{"d_model": 256, "n_kv_head": 1, "vocab_size": 2048, "activation": "swiglu", "norm_eps": 1e-06, "rope_base": 10000.0, "rope_fraction": 1.0, "bias": "none", "init": "uniform", "init_std_o": 0.0, "init_std_up": 0.0547, "train_tokens": 336400000, "dataset": "wikipedia_en"}
MLP neurons of a small language model. Each row is named by its layer, matrix (gate and up: input weights) and neuron, and shows model dimensions 128-223. Each number is 500 + 50 x the weight over its row's rms, rounded and kept within 0 to 999. Numbers have three digits each. A neuron's up and down rows have the sign that makes its largest values positive.
After each neuron's rows, "fires on" lists the tokens most often at its 100 highest values on Wikipedia text that the model never trained on; "fires after" lists the tokens most often just before its 100 highest values on Wikipedia text that the model never trained on. A number after a token or word is its count.

L2.gate284:477567462483474476458575543550443531462455512489579514509636461426464465467505507486564404550522490484507544519603424483556449496582509527544468573519537569485481564463525492482537499556614506441511517534536462493543465555493534573568589540542546529499499487495467508582566479496482527395
L2.up284:464472479538568575549481510508471558505470497375494529483599579554535628574524466475552528488531529520532527563619471498509556519505502470572508492504503523470514499471522501545497537398492499461531611582531533593571483547368499498496560585423543463565450406581480406609487502511556585488
fires on: "as" 27, "n" 11, "pr" 10, "ay" 10, "ch" 8, "ar" 6
fires after: " S" 22, " C" 18, " K" 9, " c" 8, " T" 8, " he" 6

L2.gate52:496462450489432489515480411439445533572544447482580525623553600529535497449509491478482505531470509577450529488504517451521602423451542544515479499496479567575480538458434471473535543605578554438515469442573570505525518517592516429502553478535429435470532570601476476458571485398506495505
L2.up52:528509491562486472564487483445407487519432574605454535462502466502435481505591429513446561457432411504487569512593581487392465466586534531482518405433466442604479491523473478511460523530446537514491567493571494558579462583550532521491496480535484573561436523466488437370520484516496521528
fires on: "1" 31, "v" 20, "f" 16, "ev" 11, "sp" 9, "arg" 6
fires after: " " 31, " in" 8, " S" 6, " In" 6

L3.gate73:448529475542464375476459558583545506446500489432506395438577540515486579395538495402470534538556530469586537519526454491539470534511549548550513496387456553517468518511567430493514507635435530495498466445503555458445577424495561566476536452619481578423500551542445551525483517478518549572
L3.up73:524624583522539445469476498447562524447534612454522444531449465505476427508445464521533575452600507559481491567442522366486442531471552538527540486485459525512544527502498536540416485489464569432499448524508551530494541501414543553496478527525437484572500625482446442508571490411597451548
fires on: "en" 33, "res" 20, "ri" 14, "l" 12, "oss" 6, "ak" 5
fires after: " P" 20, " S" 15, " K" 9, " V" 8

L2.gate344:508438479449470573455528552570559525527516527544497497427529503454567566498576565460576517519418484594439402464532561454467447502448450648495443509488461502507469516581404465436401483480453507552459490428481519575446402541516446549525512480483480519519574514485546485514482490447431568534
L2.up344:516560630465360512478494513567550561451450468423454425509453408531549488535528536442619512555466481485543424506509487505513449345489536562445481549541481473423401473505431514469437538471483415452496528462474532543561416471531540418561502418475590531527473634540535520540523522513572433569
fires on: "ow" 17, "qu" 10, "ent" 10, "fer" 9, "ajor" 9, "urr" 8
fires after: " g" 14, "re" 12, " re" 11, " m" 9, " l" 9, " c" 5

L3.gate151:439421587522505519464606484458528558497565576543576466476534526542462493566566583586566435423557419504582639538584451565473546576471397551529485519493487488456466566446523433548530450548588584518553564501434554492569529433499567388442508552531501505513478578467626437450473511491428477495
L3.up151:530499552519458500558514516550521417575492530490429550434516423526554448469563498492353565583364452513534445465531488491488414557592436501464513599477490516465484536511564533552438609558593531478550494492480486531452460503511565617500579510502573510545510553423613432557471487476445446429
fires on: " •" 19, " (" 16, "ious" 11, "b" 7, "ail" 7, "on" 7
fires after: "-" 19, " var" 10, " /" 10, "\n" 8, " det" 8, " Am" 5

L3.gate66:403518445502500593412562502565517478521525544470552485472441430547580471494463564510551542561589601531557389493519522535473522462639446526501537509506517454493453460421511481488555496501558452545464569527433522489519515400475460517512505500509503460388457486472494435423538451370454431501
L3.up66:505424519631514550543538455535518411477511592444588560449466548499477536463464457438476535430597432466470446569488433382508491504594523540524455444504498553469451440522561418513591471548587541536581439462460501501518468556543583610485466388433457475540530491486584477529568527462510557571
fires on: " Rep" 27, "el" 14, "en" 11, "ir" 9, "ep" 5, "t" 5
fires after: " B" 24, " G" 19, " |" 10, " V" 6, "ch" 5

L3.gate278:451476453514485535494540486499475466431521481400571492492514405530462453452506475520584569554515564565464576406529597517555517464516491539562473537504454385459533478569514408501526470521444512512612492405560534476598525474545497569563456420501418521395427485451455485526526502472520490573
L3.up278:484443630458418509433525501485431515444508497469554539567555474487500492485437403479590457552497496464536555370548563491502543517534416471483494570501479511522535532470496488561503498573522531521565480454604625446607532527534507535494529508447466507503497468536391513482578458536560471481
fires on: "es" 15, "W" 14, "g" 14, "ue" 13
fires after: " D" 24, " d" 16, " de" 13, "″" 9, "D" 7, " con" 7

L4.gate372:525531482540477473498541470548520469556560493571594545503517418574508452480478587533578531452437495426469473534434468507496520527557489538465451535408403467559496477496490377509470510588521480552585469540566442431481527571363428538479472470523504492453455447574541554331495565434542644576
L4.up372:469498460496556511582555460519499457525577529479541525464502425471480456443435541602485482375444589516495501509437539464422451514595513449509523514433455486561467514466538443525503460533466447547592535557582480534446541566464480583467441444503490452430460492514407424434497471465496555539
fires on: "an" 26, "er" 20, "est" 8, "ice" 6, "m" 5
fires after: " D" 34, " d" 18, " V" 15, " v" 10, "om" 4

L8.gate51:464516512517408517498502549473519518520505493404581521516436542466450585539471458465540510509583540460510468587425480594467508570436567485467488493391434541475461577545551482475432510466512440530516483567554505539542544506527540494502484415567592503384563496582527489599475537419496561562
L8.up51:468451499472578460481474541502459480497564559471500541452481413553546464369430486499537494468463582475362482611388507480481488465508480460524496456578445478547472406459455452571426522542474521623520589431589470546375468530507464574504490596541540430507529580511526478511460491525418493473
fires on: "-" 62, "n" 9, "en" 7
fires after: "\n" 62, " se" 4, " K" 4

L2.gate221:493493548583608451568565525587545541510556469516486592477448477487547515542456480479564425457540511477427571494481547497472463573456475563542386468488508465522538526589496514636553502537492507458517532483508467483482433540444489520490558457520412517518413513510475510535352550369489522496
L2.up221:528483548497462487444590485441473410554428444476592421481551516460476480451546449540621453478445484502564527586517470538548492476506470472395491445502389519443478513456483505516514538586471510543490491529527491504506524486567441545472454532589471437490527562527552541445461547547510519503
fires on: "el" 28, "ed" 14, "em" 10, "l" 10, "h" 8, "sh" 7
fires after: " F" 13, " A" 11, " f" 9, " S" 8, "ev" 8, "A" 8

L3.gate589:467418500367471478488550509465492527538487393503511485486460494461450444488480569457516491486550535466506552500487490467521477440521557428515474450595455406470494448544458496483484521438502415475474513508492431466567422499478542527494517568608554533470409461417457439477477469476585621503
L3.up589:545443545640498540504529509504392493413463486484596528489522566465528516507420543499473422476526495510468525516449470494576479513463533310497568506581463534519537412570502550498490519427437460493453491539467539563549520415499442509509481545497572487550600452570540455551452468407484521504
fires on: "am" 37, "ar" 17, "h" 9, "om" 8
fires after: " K" 20, " c" 14, " M" 12, " C" 8, " H" 7

L2.gate449:545499427435563472574514485497465530496558465554508477591467480491481476503540446552414489537472439471520495534507554458519511505497576465486439458481542435368537515501549519534541545578592537422521533531490487489516488555460528474517581436477447431512484486492450526587591537449429571411
L2.up449:512488528513534484556553407483503610538515521536487444559488474563514417493517495508538574453466459465500566488565482512511538501440522477503463414465507470424557578558584481603507482603499537471521506412485455482496496483446427581529563459538422538449534495499514582427405462477426522494
fires on: "\n" 70, "===" 10, "ity" 7
fires after: "\n" 80, "ajor" 4

L4.gate189:527502371530550444364494502516538509508461523600493508498495505457507529473443514484513508527524534523481577497554471452519514517461551548568513509503528488480491478579541473486492540501475494466442563467455477408436474519528435583597437419440568567596495532502528421441430498508574525425
L4.up189:539465488614597396452469483476446520575476485523506487473557479463424465485477431496501443528485486603526566419492483495506449541515452539582504426505556522518397537518470502464475530483590502488523566546470476477451567498538450527470407441493439507511525495542572471456444574445475474549
fires on: "y" 45, "ast" 10, "ev" 9, "er" 6, "ep" 5, "ry" 5
fires after: " L" 14, " St" 13, " ent" 11, " st" 10, " T" 9, " t" 6

L8.gate216:595531517462491509445518510529470483526484547469489446524537538404475595411491538606463523450532531437583561506582498453599566530609475551408491491483561570385527576509555482491520474477470485400524536532548504557605527510427462492555444524478422546456527477485547487496604449475447543555
L8.up216:595523542425522549444536554559558489494527455469494413431589447477478554517514446576555530485496503453474653511480463532525464507479499458417542554544391625554540568506439465586495485491470547405564521450483462605496496569424443569507530543379450504500504554503557525459478489575465453578
fires on: " the" 52, "b" 8, ":" 7, "ue" 5, "ire" 4
fires after: " in" 16, " during" 11, " d" 10, " In" 10, "uring" 8, " de" 5

L4.gate69:569554451515445546428454520436536566505571438489518473473497553520537489475499526554533435502503502374533467392550606512572524483573432470568414467442612555474553528505456472509555473516490471488534496548570485469603514474464428507417509582481514480514544479461515435491563531476572487430
L4.up69:549598536528462545439562473582433479515496558521570541582506449532466517481508461444539512565527446522541537506470458506538436439533456471499541473607540472465550589535603451494579446455588528539584540578442488460438554460504532441496490528476493502465511452479447559528592482547424534471
fires on: " well" 21, "\n" 20, " j" 8, "ost" 6, " about" 6
fires after: " as" 19, "\n" 18, " to" 10, "m" 6, " in" 6, " so" 5

L3.gate666:553443529462522579501493502567434445491524409508506523485572547470547546483492529558505482531496491526558423516537509558507557517454492541455507446526571479515491463403400577541507587513550425578527433560601511520586535379466441547577570539506506528455427485557388534437542521461476478502
L3.up666:523537531462540487536524383506473477506441489570481495456500412536561435429510501550510468576550451535520482540500425471480515506506491527505574498530489519419522528507400505527440529533420529520520401498499594537480515394495521425495556562512477526452487533452496515510454620508579420411
fires on: "===" 35, "(" 15, "ax" 11, "io" 9, "ic" 5, "our" 4
fires after: "\n" 35, " B" 10, "u" 6, " R" 5, " st" 4, "^{" 4

L4.gate324:516472612591483472474471545511492394432527456474454542585506442574497493524451390460494528601567435502517477568555519506555547529501523443523446597516457545480471416514442476433452494589453556576509454536415465480467470566477380596549478493476471516572523535424465557419486564540408464469
L4.up324:556546502477555534486461518443515507463532617461487482474443512475474500546491532493569503511535503414458570534531430564442506467536521523533503600475499530597511463615424510454533478533486456585542537530524506569482433446489449540523524454538396433574470617545458580527491339539509510469
fires on: " " 68, "m" 10, " War" 5, "im" 4
fires after: " |" 63, " E" 9, "w" 6, " to" 5

L3.gate222:550477546507586441423473487467398453490466574510467612510507374498544554457495519463566495523491502489561480446582475540588443474542580588475541479534550485515554493484557458498456419484573569487554484480522513511580597386550434488438533509504491436521442572532474507505521512437559439497
L3.up222:495457497512537505493547421566512549597550541457514446563556452512499451497448505460447449538562460516516517525540507472360520500480547440459448455442498457563428509476526451523564529549430521418510498436450521495511445439508553580511522504538573544492461520431472452477539474451468462464
fires on: "r" 13, "e" 12, "a" 8, "ch" 7, "te" 6, "y" 6
fires after: " St" 22, " st" 14, " S" 9, " s" 7, " F" 6, " T" 4

L6.gate527:561447467515463515552483541449538482470428481429571526526553538469561476549531406583439423391488571512503514419525454521525433569610491596497608467560488461477452534533473457475487440496539478448512510518568537480468523486519607445499498471392491459517532515539547530504575467415571515377
L6.up527:496452555515507539493462450485559479475553517449530482519449461375513511443489560545507437432489451488515634470583454415454571572472572498503496490516548494466477571572468430545469474580546513567546462499465550523521497550491491497545430444378408477518512500496454540570533528487530552372
fires on: " " 23, "\n" 19, "ok" 13, "d" 8, "ing" 6
fires after: " |" 37, " to" 13, "\n" 6, " Ab" 4

L3.gate170:451522474521436453550618429472549552529462480454510544506495536566557519472450490478468556425491475411486538508411532514485422539524541515464497565516507506541534506589494492533447534567563561534611457432543477461439504509422489536490562446446475514541513485483495449467579507548457507549
L3.up170:450541525538469403527596472478515511474556544525491488574596489550616422467447524536491485496538453409509557427443522513506507572547539481491499492496564461463524488591600485503490529537557505506555503458520525493517478500494466506504504490488507479500453497460521443538547562527449452537
fires on: "ue" 15, "an" 15, "ann" 6, "ent" 5, "m" 5, "j" 5
fires after: " D" 27, " d" 14, "er" 6, "D" 5, "en" 5, " B" 5

L2.gate276:464530523446504465487579477521588545533589527562488445488561480602526570601535460430563444585512529514403532449447547548501549512471494435502425472503541449461484419561439598549605461510494525544468448449487461549482491536546545461536485484623415526413505481529537425531524435528513426534
L2.up276:496542492638426554510466384380571462501645547516465489499454389543515468486574471488597433508561450480539529535510450475574533448467490521555430552557493445405522436538424511548569443509612515469531578444512448498538495535499460484463477532549476453397481466452476521521588502467437516487
fires on: "ation" 34, "g" 19, "ed" 12, "\n" 8, "t" 5, "ber" 5
fires after: "r" 9, "ound" 9, "uc" 8, " A" 8, " =" 8, " F" 8

L2.gate330:479441543472390511504512356510483525535393432443516462571586469466461580429409682488507560541432578495474501452468479524535446485466554521544573433559487490495420482513440482447614568526541476483513481600548498559536586506489436509442502480455499608415642504579456479547484516524548415564
L2.up330:534443443506556518519459533528543475490530522450526539446426480530476411574593441557525442432547425574522507504563505463483504464441515490425509582441516469438618450566426622494462532492530458499520464561562461530489546465523572477547450390392546482456510521536388560514509604492471453464
fires on: "or" 35, "at" 21, "ach" 10, "h" 7, "p" 7
fires after: " N" 15, " n" 8, " T" 7, " Fl" 7, "o" 7, " dis" 7

L4.gate314:534479551508527477511437521492442440578502523349468432537519515472507535524526549507565413551567516510452486529555522465583544572471511497511466496533555538567482497536513449464543578448547510466484524418558530490475553418523540494512526456529551499545501463425571406591463476424492542483
L4.up314:560614543455519485451445449461597490530485517487582498554524407463372425510492523522552486488551474540432470542468552461490552587464565477471545495496518444479642437526476552549486513485424457487568543474443468497550505449478535522509536408461506520490525478431466446512480463526363422507
fires on: "e" 26, "er" 10, "ev" 9, "a" 8, "ep" 8, " mat" 8
fires after: " St" 26, " t" 16, " st" 14, "pp" 7, "-" 4

L6.gate530:436503490447544537480592559491527574418476466440513440425493588506494505548457537460518493467603440542537542273547416528418596513517448468484434598460447466466517443554434502497493543519469444528489512476521463515537494509498526463574521505472581442477463467444544498480483450527404600521
L6.up530:491439495536466431558447502558419542549486467559496572430508457475524592450510467561516527468480462534472504477451472447400567445424499507523473467578548509581460528536460534495442486531462569491647508485615541546559504385460440531453446459504548540485525523492538462602455569425479532557
fires on: " w" 58, " s" 9, " str" 4, "s" 4, " de" 4, " W" 4
fires after: " a" 25, " the" 25, " his" 6, "s" 4, " first" 4

L3.gate530:566599496480601428463589481527512479406574455543488437428488430461398480537552494605501432458406448571438601428454450403491451529456545539513540545442488547525551549543576492531455527520466594593477480575487452479583521427510466581511393467436482570476444467536527504496454459555508502530
L3.up530:475449590518422500563570449531446464517468510486474466477491430622529444540602537590464484463540470414483507471540455474527459463418547498533562456414498537560421500508438490513509544469510401515549525481538344590570420573602469526380495559489545467539526483451495506448412356544555536473
fires on: "c" 19, "p" 14, "ch" 12, "s" 11, "rop" 8
fires after: " a" 17, "y" 15, "hy" 11, "at" 10, " A" 7, " The" 6

L2.gate676:505452620464463469449473459418539532532487476515412512542461521453454503621430541523475542542471453484366592448476397535477566462496411495505579581479488614475522397480434553516523439412565428572518472516574446470457492515433493458475525403401519524504507502542538507509468511472483544472
L2.up676:603445473490503374512504564518520489478485529384458575526536479514431553506440612496505519503507529460459557536516548542511457508457490479507572442502562504468444544563488503486497483602510498432574489483484495541435482440537415412553430555420429435453554507543512571496629510533500509488
fires on: "\n" 68, " ==" 19, "==" 5
fires after: " |" 50, "." 16

L8.gate168:518437521538558465533563450482457508426508506553408520518536489445536529552469556531478505565482506425529506534461498547488531530493464470503478437516377408559471430622542463441456474574468422467561423523458495477557585504423557527440487507511498449585489476480551548494478527388490446455
L8.up168:506446435471515528527498478555517616500385480588505530511475475479387567576480582589477442511512477584514560468433416407525520481450473515446499421536499538473438476541530529530521465504520483504463464529577437447567489457456415520473478486489466471572478465493430491540457477471531394585
fires on: "," 30, "9" 18, "0" 12, "8" 11, "5" 9
fires after: "0" 18, "9" 9, "1" 9, "4" 8, "2" 8, "8" 7

L2.gate336:518516507480492519461554530511531544610483547551467500533435568461407469513494473595461514510555562501524531406514481499470508541469521461428457522471620618417373515448550563515458517411489544471468541486387511525498504517501480551573595428532427547426544515521441436511498447513478559472
L2.up336:453487467585567481510576550582503488523544497575566422436510458421404522473576533520443547467504570473526539496520515518525441574526385524478456512506568512492530474447574446544513524497541590526509470474476500507471559422429513484503529438459477554453559470470475396501577495444607506478
fires on: "born" 29, "ric" 28, "ational" 12, "hen" 6, " '" 4
fires after: " (" 30, " n" 12, "lect" 5, " W" 5, " I" 4

L2.gate669:563496439449543499491458467572473553491558550483469418543493429530497520461526598548455441432536493441463517517551530476557495459440478586512442449508486574468523548502528456441484485543590542504541452498552591496460592475494518440462553504593482519518481556531496531508555462464425502425
L2.up669:415520532484447442488556555452467503507494526498389485501488522477512501380458600456423483465584562498519517520502574508453512615453544413440532544507518607459541638496582544468506516537508563420509467475563628472520565453490401457498437509490581464567517543546545477492477424472542440517
fires on: "on" 19, " child" 10, "augh" 9, "ife" 9, "arri" 8
fires after: " s" 15, " w" 9, " d" 8, " m" 8, "is" 7, " f" 7

L4.gate288:581509504457562461566455382454462551538521491484527479362497505541452423515542588446479564517441504466514508450509480463433438515402483500611539449462522528469474514511445476538519427624454520548528576485542454483452522531515555478410534460523509566514572530467588455485485478494483453556
L4.up288:535503419534542393578517466532419467490430566474522511483515479493505516390443529533442585482469546458536461490491500454504440488511507558535522507466531491502479556551483550441495594617429473625442498408574545442470386499514619542505529477350588584603549518483564491434533536459463514444
fires on: "ic" 24, " app" 20, "er" 19, "ult" 5, "aster" 4, "á" 4
fires after: " M" 25, " m" 15, "om" 7, "M" 5, " T" 4, " Sup" 4

L8.gate176:448516463546518362473509525473519544520509442513549480485523504517554590528436521445429441484426437455456594466534574468534487467495563490580572471458458445508446471562480501557615380381576588472464491534472452509525535519454523479464494447487477588495548459383503514467519504393521453509
L8.up176:429454536464633468577407569435476472504485463557458482465507512456484580525439570462489476492562544570537537504558519500471492454474546422509509489649546510543430380600497483449550520515472524500556526498485527451455483510523494452558550548514453433506539514420521459537493604410469536491
fires on: " (" 26, "|---|---|---|---" 14, "H" 13, "t" 7, "\n" 5, "A" 5
fires after: "\n" 22, "==" 17, "===" 11

L3.gate404:475471419496438397477543536522546585495566464521497497572487533485511563539531630473447496572466455575454610616543476460426483479556432516497453455415524500471583480527428363482587508464487493531564468452479448574457585393480462472431479467501516497438537451444525460548555527512468574460
L3.up404:572499353522418411519517560430498528520565469550485542580514654544443552519544582457495444555479433508422560583522548412476537443572526471497541486493478418466545480575545473537497458556483470490535481477541488554509505478495472587460481513445506482484498532447488464537614574509484529443
fires on: "==" 26, "\n" 19, "===" 14, "v" 13, "uc" 12, "ts" 6
fires after: "\n" 54, " ed" 10, " de" 9, " I" 5

L3.gate150:430471532502549414544501510522511487469609532458539496559376524476454550509537489513532562512641521448570464429471509516552461527497549507460508457419491489493479529473617477511459506571465523399455556605494526482414573601459531369550503569482540457465612522529434587530545557511458528479
L3.up150:579487441477557514473559637636558514488561565461571458528505546574513462561462487483557545486466434510432470566535523587516531487530435468425492493470508457569471530553495489449497425432540525512489437539515495479456543411456407484482502473582546506471510515514467408403531455496556542443
fires on: "-" 72, " •" 15
fires after: "\n" 72, "-" 15

L8.gate621:496484465518459520556545520526422554497479523502471574522641581476497500453549540476355512545512469387612554510577468501432522392556588494488436553430524492485454516544572513446594579460532405538586449511484507499503598482468522505556524404571544486440460499464419441461505492534526497520
L8.up621:444498473492472502510498488465541448569509477526539600504608382437483561422399448520497432475399456504457556486469488568438496490517433469576564471484512532485494481481444424505491545465505443481493458475510445444452477650465555545522495518538504420555531412518480488530508472477510480584
fires on: "1" 17, "6" 11, "5" 11, "2" 10, "7" 10, "8" 7
fires after: " (" 30, " " 19, "1" 14, "-" 7, "2" 6, "/" 5

L8.gate598:557484426456556488479562478573584503411516509444481524518544537562523506553462507451495457477388565459509465524557489548537532533482584525518589483508547497530603519494550553448500474456541465491603503468492399457482555583542505566506429462519551430466457504539520509595537446420487520555
L8.up598:468454433496487446507418513538525492455533531439531513517508498583516330499530542422423470515576509506423518514466386499390548528503479553550503553487477475487525553579514449581491488475508453597540373453527554495494525486493491491485508469526490525544567486485431456460506521559498504479
fires on: "." 70, "b" 6, " we" 4
fires after: "9" 12, "6" 11, "2" 10, "7" 9, "0" 9, "1" 8

L6.gate131:533499530585542474434487535530531553432459492470499514493571454535558548502578615551522599563482540512455526503510505460550581546560474500564435546569629466496500511537484464530435432563491505478506446508489412553498569524457506484394548443519463611413486525436435494487535553477561577469
L6.up131:467549498544464607529442481605464395581557542417434510563531505506438457525609378458386481526532522598509545491398481485595559453468468499545507521463500504540558500551518505502458458526467582462534403497471529484547562530468493495463543599487463495465468595503499473512605597467501486564
fires on: "s" 46, "\n" 15, " the" 7, "-" 6, "l" 5
fires after: "'" 43, "\n" 8, " of" 7, "1" 5, " U" 4

L6.gate89:484471519560554416548547452488456555488512533519531567535606453579652474419495455454546561527447481518481488486553564482504550555543502421444399451387556576470547421542450478571463512504523597553524449512503522522554597466485523455517499463585437503407543484474458558517554517390473504411
L6.up89:463538533533520539553508449464485522418494464442463486471538449551514449481498499469411523591521439514548476570501475533510464514391555497461345471553539468518508531553453418486534501457480534483519428487498560450538567524536582505565496452478529581530531630565568588558519478464546444469
fires on: "\n" 97
fires after: "\n" 97

L8.gate690:493509540499546463468567601521550672387479511435586511509573515473437479468527462557528427449508516463431507554576484502498479517454535482530490481562555497526499531491494355513564529551495519512523441489604523455530504468504516554550454435592416574531523478450621594502567573437486502475
L8.up690:577439580423602490535571435533538508505604493511535519529556541484534450560439547520459696543557432544525453462530513406488554557423434472519538495620525505479522489483506522526522528556576436459525531513464459572564519487509507567555471544504470448505536453518454518541557492370516440497
fires on: "\n" 55, " " 29, "|---" 14
fires after: "==" 31, " ==" 14, "|---|---|---|---" 12, "\n" 8, " December" 6

L2.gate239:604515536459651501543451457521463446482408528612393387525485549416514457490522493525535506553576506462471493515492421491503542450529518510505450407552521405445462589546518521537505587555559441414459529510541452485493559496538541542473495542498523523575430489516545506467500553551503439451
L2.up239:503441386434509526503445464487541352577468445511462460536543389471507516510530492522478532562468479434488557487521607537560459520574520553467424546480567507498480567501511424465453476653542433478510476562494398492554493494502458494439540525537549522446427391535582560509558575521544482373
fires on: "is" 16, "a" 15, "in" 9, "ne" 8, "na" 7, "o" 7
fires after: " (" 20, "." 10, " \"" 7, "on" 7, "-" 6, " O" 6

L8.gate561:467528460467588494455586538447454600465508475447475529541498510456489439567605536481438499532532439475523415418515551461509529522541604461530489532575507415528414546469578572441574472456510393512450522443493469442510547509547537504439505504547471569497454529575494454517499520460464511604
L8.up561:460477488503507603523667526521440522510521510576492514526445392467512499344462506464539544496600501466482471513520526537532472597556372485550480423425472557539514508475534507454403532454472541468468514533469473430545543491501480534587573447435472469409501430527464513535523467510546569455
fires on: "1" 76, " (" 23
fires after: " " 75

L2.gate188:469492505488579533487597464535498470508535505531572466507515557424537456520444509494521395449507489505530483467462546443447455525542456492428490458515474539507498474531417609565552471548507532421532467477573511532499554562564583494495497497468449518398473482605520517447491528486503528478
L2.up188:544511538496405454571601440486513494515544475479511496453424550500647469523513520524456547529489429496473490547473505444453448500583572531468559563521465484531521490397365414542502456551486488488498503524541439486432496399526503516480468469520496613472456446470584464516493521507567526466
fires on: "ud" 18, "p" 17, "l" 14, "el" 10, "et" 8
fires after: " A" 12, " a" 12, "ac" 7, "A" 7, "a" 6, "he" 6

L2.gate98:477419440457462475492502481460502586455562516508580467422506562423471425538467545544512489456479510561464533479491524430505573534477515458442484444517523426436531466475523528556477521347546577458491516503505555474443564472525467529537405442461473455513436544460515449433399411443467564456
L2.up98:500579509523545431398533472452557529502449522431469496518546488531479405466448528513515573620468496513550547474572464575466584622558556510528491520503516505509471432536463407494479513538574558551589555498532640518535573499561402518491474433492482535498436568497518488443433481530476492406
fires on: " follow" 12, "is" 11, "ev" 9, "ep" 8, "d" 8, " Bl" 7
fires after: " O" 12, "ou" 11, " St" 11, " Ab" 8, " st" 6, "C" 5

L2.gate387:501523452505571614475550483518357543525446463518516481557454509415469507462514524507469530550488498515555449413529499465486601511553570551515514540428440449514551497427500495416446467387529496559458498519478457568531524461473568577467464471527483496500468504534475443462460478557501569397
L2.up387:560492468489619495519574524538469468567453490534549529428466485494498528501508513500494535461495487557532397482487401478474545497491550506546549478450421560437579497509496428469439569399543531539520476452544474552519585476561536586385493561473476482550555497466505481458549521517504482392
fires on: "port" 28, "0" 24, "ra" 9, "or" 7, "ac" 5
fires after: " " 25, " S" 14, "pl" 6, "C" 5

L2.gate123:592552561543573545485548536533494499535572470506471491526447557484576467452611520467438475486552518479561472552501488498560514592376544506517479540543591559483465506448492550535499558435529429470528528539540503517543575573546561551510467482503528450533542552442535513464431492567471543558
L2.up123:476444486561470496443443432454504476530548628545493455498489477438417487401455474458519610541568565390475533544440574561494532522535431568520522482497506415525481487412490527478545564519516446491489449510491489414457538468519520509487498464442398465462595513562545479486454581598542496451
fires on: " as" 23, "s" 14, "on" 10, " won" 8, "in" 5, "5" 4
fires after: " well" 18, " n" 11, " team" 8, " N" 6, "ank" 4, " He" 4

L2.gate262:495552510522566481427602506473551549457541518538519457532519534533497530460556521501521509477560503682474464453432494502492477570492497627551414484557492530495556481463451494424568510506469548526560492409550525566403492547504400508460521559546524437418515515536518474583509572494508507585
L2.up262:508582554534544506427573451511505594565564563574523444565509508450527502436469483488496459480464421536610460387492519457522433597522477534515532461405469472494498543469492506545473644458433453505539519488358516512437610457425403483567585469474486588479588431549453522426488516549462506441
fires on: "9" 65, "8" 18, "7" 12
fires after: " " 91

L6.gate229:393480431545481546505519393398473437461589508448515483501481571493571547470557450534447459466466520455455519479471700434499414526392465505458508464501625504539498538479423463465469553543525488460592559565411430440522514591522486505590458502542515567504400514509498382517509433553450537564
L6.up229:488539472579532495411541488521483536524443506520412489560591564511579562448562489549526509526563553475511533568470551564409498493470467544481464428571527622447612575415507471471565488488548514437500578431567436482528483536535529522594436494506488535583401550474553465517492580476482462484
fires on: "." 31, "on" 9, "ife" 9, "," 9, ")" 7
fires after: " St" 15, " s" 10, " w" 10, " S" 6, " R" 5, "on" 4

L3.gate701:552464501451612553439499527575461568540549484527468543479420473509478370448474643429623574494499463428462542511608556480493469474521506531469551530533548456566564584483529495496514520514533520435539503512549499451477468529473474519501468395521536454496462522443440443558505496478487536546
L3.up701:465547475464472580405531443525516510494476454451466543508497566423441448494366537509579564470481553497381486495575576580469539475484522483600465421502525524492467528526535523448487447543471510479477462508504549535428501488539501562435460455521467510523596480441384494508494421544577447497
fires on: "in" 32, "un" 25, "h" 16, "min" 7, "ar" 7, "iv" 6
fires after: " G" 13, " w" 12, " W" 9, "w" 8, " ad" 5, " Pr" 5

L4.gate246:528494461577505558493522510498505462428518547567528493541478479406542430435604480522592500505537491418579459433508559498534512489470566420544385461410514437480507528421493550494521456458508549482557569434500474516446523527510539412423464518508432510514483430532494494472569595457421575509
L4.up246:436579480565394520535488470482505487540477465614480584520535544528610472537556468492544523466506471473427507539486525443496528582464549544473549411522476456584462422442512597481559512438502595517412506526480527486621493501482504575436414494579515458491478518511515512463573486511558542478
fires on: "1" 32, "f" 22, "2" 12, "it" 9, "st" 5
fires after: " " 44, " in" 20, " con" 10, " In" 7